From a checkpoint of a small transformer trained on Wikipedia.
Size: width 896, 21 heads of 64, MLP 3584 tanh GELU, vocabulary 10319, 155M parameters.
Architecture: LayerNorm before each block, rotary positions, no biases in attention or MLP, tied embeddings, attention and MLP in parallel.
MLP neurons of a small language model. Each row is named by its layer, matrix (down: output weights) and neuron, and shows model dimensions 208-335. Each number is 200 + 40 x the weight over its row's rms, rounded and kept within 0 to 999.
Before each neuron's rows, "raises" lists the tokens whose logits its output raises most directly, leaving later layers aside.

raises: " Company", " Services", " Station", " Authority", " Service"
L8.down1836,144,167,239,172,186,205,127,270,249,185,193,213,244,195,173,260,199,234,181,220,148,121,197,96,212,190,183,154,158,188,219,175,209,216,193,156,238,279,156,202,134,153,223,181,266,95,137,156,209,256,183,259,190,121,162,119,268,286,285,261,245,192,187,241,207,222,214,143,149,207,230,200,249,234,147,135,232,172,153,176,224,196,176,306,164,136,208,207,240,203,162,197,125,233,158,210,188,180,150,219,222,145,214,186,308,151,187,230,195,202,187,156,147,220,232,183,289,185,248,276,180,232,223,162,158,172,142,185

raises: " groups", " regions", " countries", " clubs", " Group"
L8.down254,174,173,228,168,199,173,248,202,297,171,225,133,203,158,170,166,193,176,129,150,171,167,112,195,255,192,230,188,184,212,129,142,249,228,134,240,164,272,246,247,195,194,171,255,277,214,266,209,180,201,188,263,170,270,245,290,275,199,149,193,206,178,202,200,197,165,239,139,206,172,254,165,219,202,170,206,266,258,160,199,172,160,291,214,291,252,274,173,201,245,257,180,180,211,212,230,264,192,199,165,205,204,198,238,221,139,217,196,238,142,263,121,179,230,226,198,229,196,191,245,197,220,182,140,198,152,280,212

raises: "'s", "’s", ",", " University", " was"
L8.down227,135,236,208,250,137,208,259,228,176,151,175,274,232,180,178,181,199,204,202,180,217,207,204,189,136,140,213,242,247,256,177,220,228,216,232,213,229,242,210,115,106,194,277,204,202,187,270,243,207,208,275,240,200,223,288,179,182,168,212,216,165,246,302,161,224,167,181,176,190,207,245,158,224,263,254,198,239,222,247,216,160,233,179,190,139,160,192,268,213,203,170,239,277,154,171,157,150,168,221,192,130,223,198,194,245,263,225,206,267,219,201,183,198,212,210,186,187,117,81,152,169,142,230,207,233,180,161,238

raises: " largest", " oldest", " highest", "arest", " world"
L8.down2346,186,191,177,249,228,248,240,206,258,241,218,136,194,151,125,223,219,143,207,166,270,174,161,208,136,184,168,217,231,225,200,208,255,211,179,132,252,226,173,190,175,141,192,150,226,148,154,219,148,152,202,257,236,166,243,199,209,212,153,217,219,205,251,280,228,257,313,244,179,253,255,199,233,246,218,214,268,209,244,208,203,236,192,147,201,198,218,145,215,193,206,213,207,234,216,250,250,221,209,164,189,97,169,218,150,172,301,161,270,191,200,145,204,169,170,214,129,186,232,204,136,217,139,214,229,185,110,150

raises: " cancer", "ox", " drug", "phy", " diagn"
L8.down331,182,213,181,177,208,210,121,171,218,227,156,214,237,158,154,145,182,207,170,251,222,179,150,227,225,188,245,207,225,214,251,145,187,167,211,228,236,191,185,184,194,179,161,173,130,230,240,197,268,237,219,170,197,216,159,149,263,211,208,209,214,191,93,206,166,190,233,125,194,250,202,176,131,196,238,190,169,197,111,179,216,213,237,217,193,129,203,156,124,245,267,177,250,224,172,132,218,238,237,223,179,161,206,252,225,151,207,199,190,154,213,189,214,238,185,221,205,227,167,193,219,123,189,184,262,241,227,237

raises: " failure", " violence", " loss", "ruption", " lack"
L8.down3467,279,259,220,229,197,150,156,173,193,195,245,217,137,205,214,154,166,245,181,186,202,163,154,208,255,136,258,167,218,152,268,170,170,187,225,127,250,168,251,271,206,201,216,184,188,198,217,135,218,209,184,216,163,216,156,214,240,245,192,156,147,214,231,142,119,243,88,185,152,194,166,168,201,228,194,196,143,197,284,208,206,199,192,176,152,136,162,188,228,244,268,205,210,178,213,159,208,178,169,154,308,149,159,212,213,191,111,168,271,202,199,269,175,224,213,222,267,211,224,235,199,105,228,231,172,193,153,196

raises: " academ", " university", " degree", " College", " college"
L8.down2404,235,236,200,184,197,219,220,255,252,194,205,182,245,209,220,110,234,220,147,175,213,198,231,202,258,204,252,233,84,243,192,172,178,134,206,264,218,137,219,164,207,227,230,196,160,241,226,213,169,121,210,204,204,179,249,199,181,233,231,214,296,199,176,194,182,207,193,171,152,154,163,186,158,284,180,119,184,205,138,228,267,224,276,302,195,202,176,235,139,184,213,236,203,240,209,203,197,251,210,199,222,200,192,234,245,200,159,312,211,136,163,220,184,162,236,98,202,173,173,148,216,163,252,222,204,177,168,202

raises: " provides", " holds", " occurs", " must", " refers"
L8.down2223,207,161,243,123,236,194,173,187,194,202,242,242,190,140,228,168,185,177,170,241,213,241,197,170,195,203,230,155,176,154,235,193,253,184,173,223,270,273,186,194,183,194,169,216,211,287,225,230,191,184,143,165,177,161,186,239,173,189,199,195,187,180,228,173,209,272,177,209,231,188,220,165,134,132,174,249,187,241,198,222,212,221,196,262,112,191,156,293,185,201,166,179,147,256,224,179,169,163,201,157,215,193,177,170,201,237,207,167,176,193,223,220,162,201,259,201,203,161,233,217,189,216,222,288,261,230,275,257